Weights of a small transformer language model: untied embeddings.
MLP neurons of a small language model. Each row is named by its layer, matrix (down: output weights) and neuron, and shows model dimensions 0-127. Each number is 128 + 32 x the weight over its row's rms, rounded and kept within 0 to 255. Numbers have three digits each. A neuron's up and down rows have the sign that makes its largest values positive.
A block is one neuron, or neurons of one layer that tend to fire together. Before each block is what it responds to, as a language model described it from the Wikipedia text at the highest values.

Clause-opening subordinators
L2.down236:162076129031102101085128146082114175151127114088097125107195156158125067118123159107111114154114161112119114134166117081136101157086094158138148112152141146182181116131148036152088106077106102118096109106150141125145157173093124121125111125085149119192095143179098104120107102098151130111117121093120105116160115120126132110124163129140125207153103081132140179065145135144181118103109
L2.down311:127120122131125172117123136106095144125091116080151091138177122112165075145103169116144181119154145180101152140089131151111080183147157116131106117142097087185131171133169115141171121143105193106090144173082136165140110144124167132118081139113167144114095148101176124096161120151095138106119168124136130150152115082173104172086126160090115158133143120079157146110117100133093105140139
L2.down410:122079154093133102112173135120162132149161150138131108160165133145138142086161148087132182114124177096099126118195170125103108092140103131052144103124077102124090113142162119141115056093107142137096116161202120112183140164061182102144144059130102143119150115084102146130107067114146149115098151124178132131085093122175120111101042156065137143095128131142058093149131131094171216141091
L2.down487:085143122127156128159095115186132166138104144114149095112181118147185140116151158157082109120183122105168159151135149128118118174100096162084145125134128164071096080110148053137044103087142121050143110119136069160162166207146049121132101136149092116112089125112138111125071137096080147106106171090113136134087099118166110141154185095129128121079132109145109121104155121118116087098099

Personal subject pronouns
L6.down160:102132120166120086116125145096132137130121113096087088140153155078106168164136125065094177091147113133142151113104105127065120132177084154112140173177154100120162111106095190155116153100152129148193089111048137133161154107130139119134162156096077150172094176117097215084135140122101100077096124059203134137114096108096137117189136120132036173139137129134095151095200115142086116129121

Adjective-completing word pieces
L6.down419:104089083071175148113105120141151135139116152163128110144145152150137121107100152148130162075110068095057120158109132159118185182145146151198087156113117089101129143055114120085068141143135080090089107129154140136139101137149161164159162107150180119139142097113098075094109141093095126142146083087160133100099113143157149097122133078171094165170141151169095111155104136078053106104103

Subject pronouns he/she
L5.down32:082169119169092098149126100070104143075143101107068144115132144102153115154163135073116102119123130084141124140145139120131127122131153226098071153113156142166160165118156191128133140155078114135161109140164092108130127214156148186091121127098123152126077141161114181075122091132153104142173089115037177155115131072095101136150138112148127065155177086133142165133088126164074118147154
L5.down42:090072106119161130097083136119140115146156131104129130142076164151080158104096090147160154150129124168114241144108101098104198128070135148142144134143117086149189107167118098091130104113094132155142139106100100127098079098144081168125068122158134109135187100134092140137133071121106132150152152101159122162124093082130123117135156086162157137105169143186117143126085122153056137112142
L5.down81:146065160127178127112154087136105148172135137116196135147155111083131119145138141132155164126038150123056092089136157157151138095111188139095165123071168063106186138172090148076122132171162092144162151133148097108098155097134135101117174111119127144129158184101152157124130168143136099134088158194137082109082157094085102141110116092109093123138164146189150033137103051161130106151178
L5.down92:168152174156154125164132105116096141114131086106172151148203117081105140082078125161128057105135128131161192090107116077055172150092099188103120106074126093131130118159076112121122164064068169111156174069090105185102134146111080126205174182167112065132118143186093147080134104106118122116157109153138069163110158149146080123129146096122158131144120183111153142134122121166084121155168
L5.down254:135155079124065155142108100140159133056161082083084052144090102101118119134098173091080095120179101107133143134165058146147108145101124121076117133110074102166115131179089158142109143126134142142137102175133161148079103121116115121125089168118085112188182158096135136110194075126102119134100090150157199155166128174112146180056153111130105109129106084118138112098192074151087120133108
L5.down293:111138149175068169170145178088181075151142088122160132096100112143169099120148163147120117108140162171147127094108178079140139123114168195108076138098138085068114163092110139061182166114144096185071144107037092128097124055107085107134112104160082180116081199088190168114131158121127132103147152147169175152132085113086152163163125141088110101106139107166123160149110157124139118096104
L5.down339:105198113108117105144123110110161130108155048102133099116166048097136116134149156181147099092150115165156135181144159153186196148131102051142122179177112123141164067096135150123101097109088117147173152105110094077147089204187147160107179154161109181123124179118145093145053176128099146134031128137168201112102115136099064100143136157140144116133124097112135136150140179107069166115137
L5.down458:119128134113117147143122111116135191155146143096146103123183187144095132099159125086216090155190143105132128161092096123180120183066069148126091130147106145127088099162082122104140111169075168196130109154148087086134111079125169075165173102132115115129163157155048119113110091181105147111186181143099102145114163132167140096120168092141168089083153140136155123143138118184135183184150
L5.down465:124135142153144139153084125147116124141142140106142063088128110119080176083117164183100142154125145118161163180094110074132174184126103201146144142154087153134112139150089113126157137154075158180148087106129112114142126096137123158098126189129128190129136191101147145101086135165121127146134125166164074080147117167171133141130167149107136066117135148113080156160178171154087155133160
L5.down520:162143119032090072155134114129052124152078184182144136135138122158091094136109112203135116138123118087148131119096159164138117148127090188182189104114174136036137176106077094087181181150104168144170160152098125156161101161097159135095136146123165142105133101070095174152099126109117115155122089137157110173145099106100111168162130106084074165145053154115187125085124173114124160104139
L5.down530:103075113124098117077158093135171123067086113158122134103145200138175196103101141128156077128104158130092151080196132140147194109121062112116110170132123095164095128159099137110133092160135117140140101147172165121133186099132123129140076145162102091123140082133061106139143147151113118095100063153108138106132103116115133091119184148204147116129181204165130157138172119154094109118118
L5.down533:076111118146131185194095121139145088081208179158116167148144117145181129122153120122145194126111107169097173121133142093129130176161160093176140121083140102170138156128092097148097162146113110072103161143092093145086194150151166155136141118127126166163123142185104075143119122087113157100199144098097100160143114090145132099164051103166127081093131175087106133142115071162130118155164
L5.down553:200187113124047137107145108100093119119108096119143122096112125094138144134133080154124140151177151147159203146104176140072147122150106154108122116130179108156113099134096109146134107110113087079218173134180080180173113144157128105152125122150128091158167086100112190072131090081171183100102152145111122160158096080098145091164114151085124194104138155101198155064170117161077143156186
L5.down668:118107082181137131146117087177140133133092112158112127110085108139161099106093100150137131139138118054133126109100168135120126093153120126084121107111130102156151113129139075228148151139162154084101166126132156118126093097146149135080140143077122148173106131070208145114102136122144137168117139138143096143127195124118140145099193111155119128087195083153137156115046146146152069144064
L5.down714:172094137205142088179125162121237135163076098086110077153100136144137062144161066146116118135079196117102135197129086104122093126088182127177146145172104132177104118087109140084091147165085074106128100079111081139116121109127154133143143144136122130120097108195115188135144157086203097113140115131137144125137075101118080127092128166172096136138132079061107153080162095184094111118147
L5.down755:184161167141113091134137213183123112157095149106113110157104108114062128118112138159160115168130115082140175153056117131151145170162144124143154155206097137143150071189105090150113141049119148150133159149113032080099144086105150110158119153190083118069118109111121196170095088126157119113154155102150119170154157144167153117131109131101136126081175101090163121088100146184071149109164

Table header pipe separators
L5.down17:096136093154146186169138151158107118163124114167152014125103092149105195110126095107093169154187111125118106097162148139088133101147142083152150180113227125138153130137092143148162186095120129145182103087153103067091152134155116121120076125137110096141184150150138106159110114082172125122160079134171116118135159140128122156138181093123184127164120172113156096116160111120074105194114
L5.down59:138065132141123147130141086166057136121107107120124118102148158140189085032140078128113160111106145170138123151177130125153113122103141136157125155150115168096139136101099124125110159070162123097099119124146131079013097121106167123077065133165129062139087115166100102065118146135114136072124144101120165139126159159125156156124115166083142129142167125195081106163143146166098127120127
L5.down169:134178083103137155171169152177142155166147193138074044123167129167095065152109112121140121161095058087104174027086142109119071140092204179107118155141097139102156112142127109104111129100129094091181107103124130078058164151113131101136124087087137099120159127180099094104186166155166121126140095091115116156165149083089145176176176067101086146116079077151117166166124116146135180125077
L5.down200:139071111159162124126098155128060168146130113084110133163122129082113162115126115071126127110166157144134105129110133131104127163115094185142158154121112139125115191094110159079059169164144174131149125088117122177077118103054136122151113105134174088188188100204052158150122184141138130159124072130138135126104132121100072110129179123145133141110128118127146121142080111149034096126116
L5.down267:087145119080162125115119089170089176109179108139161116123099146171105133192125135122146158066141115106157115163110116136135129163068157099184123135191084119113161147106098175102127096147146108117109089081180136191100105167132159145102107109117137170145210116113181152077132134099103098098121112190154134117076131112159135117101196152110194190100154156101161106167106099106165166152134
L5.down323:120137121089147119088117074134115080084079095177095150070080194194077092119129194145140136169129124139146137162141158146065138125153101137083118105164146159120187157097070172076127122187099170074156102165123114170132130152089145134141098167122089151157056180132089111142149059148128108175181104162125111218106175130141188112161110144130130153129134118154129128126159137172131124101058
L5.down325:210158092140129112142102154131130094088129159104109124098113131114159120079066130084168164102146128154157084107122098082128108091173151124101157118148136143130122149123095127106159168061105077113143071168133103150132160171186204166139118143104067136161194168118126126155149138119130111120134146097151096109136177150169091155137135105153039103134144124101150148130089086124142094101150
L5.down337:183127202105085126064075133075148106145128109129147087116117144113121148143050151097161103174156130192100087102133121100170174101142145132143139071053134123087100132188156151109165112123104140168142106155155135164185147075134149142163130058066136104126112091136064111097096085134124156113076114165183088083115103075186073115145083131136098141172108118105147126149142128105134126116105
L5.down372:157108124110159164117178152112134124139075082103132080087165111137198102155152140096134137096135137151088142088184183193124138126135145142116125088078137101087149145045134137072135171136104141075150089076145171116139112149162144127119180127186152126133169147099128062172102136150161105175124115116154147122136149095137072123129167103143168163126098118121130087121106130088111136116122
L5.down409:141137091146077206142057103102111087139164166100178124149119103192133144078158124146099084126129133122104098154138127067129141159137104095067089109085147091114153104160123163114114083127161175123128112122117108132151125119130121175104100096140188091083146160177100107039098073103087163131164105113145150125126191166143131191119071117194181139110131127162171152110129164052085186099096
L5.down414:144164083135136135137135105151149124126152117100095069078150082124139160134102135114085176133120157153128111170102104078132135100043145117120140154112148176155063133133109135107160142116109185169126082131107116125142141150131107168169180131121098141120162143115134127110111152163131153175110072110089114179111141121117134044119099138127080081148104121107156155088146109112055129112137
L5.down417:117136128143152123176100124063126194156172166146110041102123082143095127083160093153102104157151140173120079152107122147141129129085165200143142105115127129136151111127118168119138111139092101160153121136099119109136120149095128156109095103136143086089087139165090108158140090134152138099124084113161131124168143107102107083124131135147131098106123123130125150128123105125172118063158
L5.down475:123147127159149130117130116135108100117157131116093124099063152123142160136152096082163128124109089103098099165162131121124146106132150077089093073125146110147077146097115149138097131102109130062081118107089070086113130176162150153086079129182133142117123135151144132140135123133114087177161117143068123162112097080188091123155152114122121072101100132192099109152113135106017132135107
L5.down481:107151157068107124171218100185108107094170130119109195077108151124116067129121070155120115140164103175144130123163173159171180130095119107120088161129151141079112135108200122116170145110126100092106139126107061123101122144138139137092105107124104169129141159107156134096124141138109088094167145115101145078104153109123141107121153172129175089107118167193114115140155188117003102120117
L5.down528:097099129112152136125128127164150157150135082168129136163105153156113137135175080116132148147134170138147101141158103097121122171137132151105148160088103118107168175149081093085120120120119146095132111129133092075155096109141160089138104206159097163123147171112134143095089084175098084153109187116078102156100174108095138136112136095044138140086063100087131153106114130148088149187137
L5.down735:102083168140134127142145122109082167150101160148110107111122165126124122139106087133075123126182121174066121202113143153114148118138043133183148091122140115108136169107133118126164124122126160139136190118096117127153163112140170115159121183056151109134152161090068102133121100177174106119141144151123111116095083090156139144096151155103140111105151164154122126192076128144105133144129

Passive participle endings
L6.down116:161114152109134160105131166120119110177122145148119134123122112136144140174142092172133129156092177199149182121134166108154097082146135098078099169172147100201152125127098122086166075076128157090142147116081123085117080129214140105112104117076156072151142161173169134117120089155086134090106131164056164077126130103165123162155151157159172106104133094134107125071151098167096119135161

Past participle endings
L5.down2:112164119101123159086094139102106146106121099156131129042108144162174122212116127104079100130154118136107130137109149101114115133086180191151195108126126070127091108134125133126106146131106123123152112098089151149142135165164174155065102078064069121144062076122129088099142158126218149138132143126150130121155133169168128091123122123134130144121230110154095172186082105168166082131136
L5.down31:175115084125087132123143127152200158146141096170101100129101117141099144124114094130114089061095122182146163107165147112111130137115127068109150132132141155095140178119147140139071120112089114123124136101101117107114135167131147150138135093053126087119159097121132077140188157121130101114117093079091134110178129149136131071106170158174143164104125175177195068225095134169090115122155
L5.down53:075101101123079132147093147168066108140113147168107075111109106129134138146133107182127072144089188166121136103127118145142193155070145116131101149159102153129119160194105148132092092109102174144152122064127164169152103115106123145100127090139105097076167141151171118139181166159128127145091156108093086195101109161117135141150102137187163145126100098159112175137087112103098120144092
L5.down76:108109112080129124141163120103108119165168178112156132132142140119108111125135130114102143120085105133110096083126119104183087109163126107134119113153111057131114122200162102131072123099127140103074103113089067105121104118106111116106091142122148119108132187123123113149158092151147153025142160122149186096105135107141129176203122131143116119110137160113175132137150151121106127104058
L5.down119:117111122131109150122156131146156186129127135118082129185177118078128124105085119118187124042111157197130078202113099070138083126159134200130121112117129118182120144118106129164146152127180145107098079074122133059103140109143192103123143170121135161091118034168167192076125150104035119128146137153154056091186077057146154088142099138157116108139122148134120126117137104203070139148111
L5.down209:114148111139141193138152159142123117105152145170130087143144164115105137074127142188137172122120169140148129149110133154134096134130154098129139121114089186103191126141127121131137092142076099129164143193092118039126090148101156116137172147160164128148200190118159107122089081126083107134111101165113114116105116150063101174138129182102162134093107137128088118146118121138109151072144
L5.down239:111159111133118193113098126141213098154130181097152093076142145133131112100133162128135150124153120085118111088151092104137151084098164191102140143157109116151133156104102107114164117166051139116088107149122088122092113191165151160158142136134073161152087131093130126140094110106113117156054142130143097152144111127137133099072129071172125154128096184131133088105120161104145030070135
L5.down364:153119179121091197160092127135150084176109102103118095193081131177104201125088065184093127100174061063128168122136104124178117054128064121133159096156135094137089084142092138120149108129103147127077148102145175146142079120132152158158137096083054100124129153170060098172158183106139144140139126072120166105130108091144115184144114094171189163142039161134091163178169100075101131083076
L5.down376:207135096143128160163188103086174073094116156112169117148096184136123074066097150183089143072169108168136116106096126106138109147108099077143126126195102128193110148092140134186140102126081117122112138120125151125163149124136168125084100140069133141114142103048144100146099088092098106177140082122161112114143161143136139185128154155091143143077133158120106071123163126141118131188131
L5.down428:094115138104108154139138104165167068140132149077030145106172111093102169152152066095127139135149136167105144138109166135025101201151118083163094101140112094213088129150145156133092092134112160159139177119127087196152114150147106100128093140170149132115136112104087094182158196122074117136168159067111159156145151142127129080197073119172142170137107154124167147120088170168145128129094
L5.down577:170074155119121135119126108148089171124093108092109093110100136203106139165060119136156104128109131163098130120099203084157120173131122149149148077154120182139187076147113157090092121092133144133119168135067123111188143133160181150114128165073165067066151142132103075104138083131100048101158108161120099085115121196060092128178138118167184195102209140114140126157157113121094154090129
L5.down588:126137196120085159132103095140178194153157144120098188120095085095114088143095101168087135093165139137130088169173151176154107169140134127114137093161108157087091139162092121162105144178077141166140159100140149103173093136098146164129090158163115117103131107117130171086136142089155130075201136159141083140177188108115147106151129086062094120083154099099112208097115137146154050111136
L5.down593:174118099179127111163139082103157157147122137077094126111187167164135118134141179105091066108131150181101150143141136125097119183120148108147166118123098108060114115172076091162113114147154197159087111120135181081124078123159184126110156076116128138229181123103192090166137120125067172052126114101098132158117061117125135084140128079130112142123099092122124115126049119076077102087162
L5.down598:109130160140146163156113183201105127120102135130106133128129187100124164156079141150169093128174097116133115159132111181144102114093127122103068168128144113123171176117098145130219144115163115165067139131103127129123077164108121159146183136153087121089146125104137080122143153070148089086103128156080096109124146112149119143133135166148123073118161169161093157114112102139189159140134
L5.down611:183098153110137154162177140157154099180142212179131121136140133113163072153131117126113127000097142160123142096119124139149149108122143071096055067131127123125135153119099147149127145105088134146086229101188219114131132072140079140062130116173149129089100198084183091105140136150143072116121154123173092160154116158145114151111121135163170155161121127134120072080062163173121120137126
L5.down742:153165108124057150123084140143136152112192161158125142146082141160108109151167111099139071107116116124097150134128127171072142156081091093179137151131100133135132071097102155115160110106090211131130125052109167117090115107140168135176083153118109133173170142146113199114168116138128097147198148103118120160125109143129152123121180120119132111118125101130132125100106155137000090130083

Clause boundary before main clause
L5.down20:120024077093140092100034134121130117123142070128092123175202099095147108126144141092104115087128093124061159155099127106118146135206112109130085106135176073153142155113099176133108099159132084129143174126118136136105115089126156161153134087094141133113126178097085053148118132070057129099119124176200126145134148195170160163070046111179106152137134122146113111150098098170163161136123
L5.down35:132215138118096101087106071128122165080135150122070097128161113147141063132128164126164141079128105076092151168117128121069157141099107161123094085146208154120113161081175110149165149122134094097091163111085124158086179119156168070119176176179098130141137148152093103057073118140155175134166102139129140103163142075156139092089147152072170132119152158133145115106132192122076139128175
L5.down73:161108168139161141160086141156197140102150080105134070140141126153098052144089110120088137164139052078127151155141196147086151126182145132146077080090114122113134135118130116080145108100122119157128104119082087111152069067135101094163095151122126132113100128153108130125144135091137143100072086094132094120126110156151117130112116137160110105109161173161101040156071126154129123097122
L5.down135:176088076111091145099142210159127153226110077101123120112100121146147201164107131136117095148106133146126108079141167155102108112158171114072120047142118077126067123112161097161087139096152108107162142127111120145108136121109207123110095065122102145152137116133146162098126175099064170124139107121157085081165144122195134170136156154184100143149141175163161110146151097160080119204098
L5.down140:142160127088121145108154110155147188112127143014120165110082159151112128150178131154130095142132099193159144167127168162113138138132155084215112136116161135105135137140124083157104126119113169179131170095115074066188109111083089141135149079142127170102151077116085147058063115138155155126131163145112089117154080162082100116124095164118141134161123052136143143126110168104096154060114
L5.down215:127148152161093049102136144131149063143128167154144099126122120127145128166149119120191123137108060119099116091153132093063139112181147169121167120107128164154144133109142119092097086174103115122058125068107083126135115087192115135065123091167140156181106107110118051133124155099130181127137070084185153130149192147174104115148141079109171093085158128142126104193134136147128131115101
L5.down245:124119124145113113138092145078134157130108062155124074124155143172120102120178158113145130079158116083176179103127115129165132137124134131082069124204128079089102146129108129169158150147183113163172142084106140096125132088115084177122136120145098073168118146147103130123106168112119142127116066112110147112189090119143126115116109093109181156150086212183087114156118214150195127075134
L5.down304:114091150110091126092146078103103189167144114179140142138134154134106073132147137108101145107114054166076089123089145176150116102174155067173112132173096151142150193147149115139179105155099121068153167094103120100128127172151124130173127136184113070086131114119105110079106199107086199132073180051127142146117109103096104136085119105142160144113096105135152098127115167120037114125124
L5.down495:129123137146121169115086099166139109138153102086133156138085141104172164158082117118100150123163101107161150111132126129116089077116107134158125162119148091139097082145153123123078065145093086158143124116130155156099160095087106114105176118137110164116135091137102105121135118119114148156072171173115136130125085103140170101139148155125068104110156129090116183100105114128028103145147
L5.down505:135032095145073121160079113060100070161144155138137150160130132148171096174103177110104138102138114122140099112161121162120110125144084140138169056153210096125131138092118178112119081139114106110146141129109105145140116141129138156105114097145179105102040115119122121156160159159150159117117166128153117103109120095097128158105112107163114130134168115143123107132139073124143162129129
L5.down559:151063100105099102088153098184139103062146122134124114139135101106115163109122142161173133139125103213066175193116175127071109104147083205137145105199134108178111156087138110142153127139122157158157123159088116163123116133180134133115148143139128177192136183114131119099171140094109183080091151122129122140124150117188100120119146084160114144093149068090130145150105116165152113129123
L5.down573:164081122117148203113138130098169144104131146122102176112140138103178108166083172147130143102186089130111122161136095067154125062151130137124094112155115095170109112087126132123118167203133120104118117124141134141134126092082088113111130105183166142114106127148050151137135107095106139081047156111052196180110151130075149136089133169102099139120149127105131092093136141112076113114121
L5.down684:106084096099114144174129084080070184155155105154140108106092107164123122122086144123122130166068104136037139109091176141186081120114138171103177162142178144107109139158158124164176117114161054126170097094097129170173175135139140147118156139166142053068153127128075129118078119115085109105115096157129137149110179139146169154102117128111114154082110128150129104144102146133070179126135
L5.down705:098114120101157071139152112111110145111179126146109064127143132107143146112159133123122133190128130148092181090120156082140130084111159120123212114138201148128125170096127140133162035144087098114130100157085104179113201152193148172163099077160122143110165155080094076073174138154100158181140178094121107161185198109172150108178147175071136157127132146139104107125065149149082092125166
L5.down706:193159132138103135107085109105102105105112123142126104178159143107119146147149206113153115184139087101090116182185130096098153071165151102164057126167106177117135095158128137181108113110132073119140170141098121151158162087150191102144063064112115157090127193141094098144131154137113155147151158138170139042112134135124133207158119120103205139143151150117157133151126167159067154132161
L5.down724:130105100092121117111118087078125150136132054085157167175146074094177111131105139097174157120128147119106135123127142096118155093194115161162145137154113058128102107091180112117127105151113149143181081151098110128190133121175105148167115147200089108114090153095128053150124071098072129161102097123132151109155118102160148096117144121080087141166121148120125086089134079176069043138111

Time-phrase boundary
L6.down742:159161109163159138135094140107073154089129112140129118118089161146180121106164221134140143140133125144069154130125151121101168114101092107150126092148129121164156176108102155112113160151159100146132143134099146154144059094085096166161083117151114106169129062115110097123125118097091158172098095170084198060117145099184149162122175080107004125116081169141112109142140114116097095124179

"Early" plus word fragments
L2.down54:152170102099084128069124162117155141113138161116061086108111124146117118108106153121119118148115077134121049080135114115176141153134110113158126132121224121144135096139144088095125119120163108071171130140156102140210131113153119091155159165085111133162134175113155084098116123173118119068128173107132116107120080158157160123081147145135117168117118137096085159154095127129110123097111
L2.down222:116150112153084095142110119175167105104165153066142095119183136178166126145097089113209154123074141112148051142120045094131141063115146128130113119145104155101175156175049115184112156130112112133158115136123139162077110121138160161101156184123099159161114152138080162123140134124164115186094138149172098083122160143121114096158123160132152155117146176173071118091158124137168126134097
L2.down280:168157148121152126119165088100151081164097087114113105143136120161118070137135158139147177158092146144111118152130109118071195085095152108124106164103146122101109049138123095153137107184118117100135117102127124154090142139119140151079170113186097097144153158143169137106102080132110151134182147138134123162137125164160120141131116137097124148157196163096126113121137153103096178116136
L2.down623:072121136099105099174092149130139162109151150151071103159066150184084128086114160145123094115075124126142072140104118141172128129099140143144096099078134036149140148052175126153064166140141108104152132084151132167166127146123120125102129168093161132126148127162120073102135172188135119147083113143129115151122098174114136118136120154126121198127088145043123084153197140182147175171118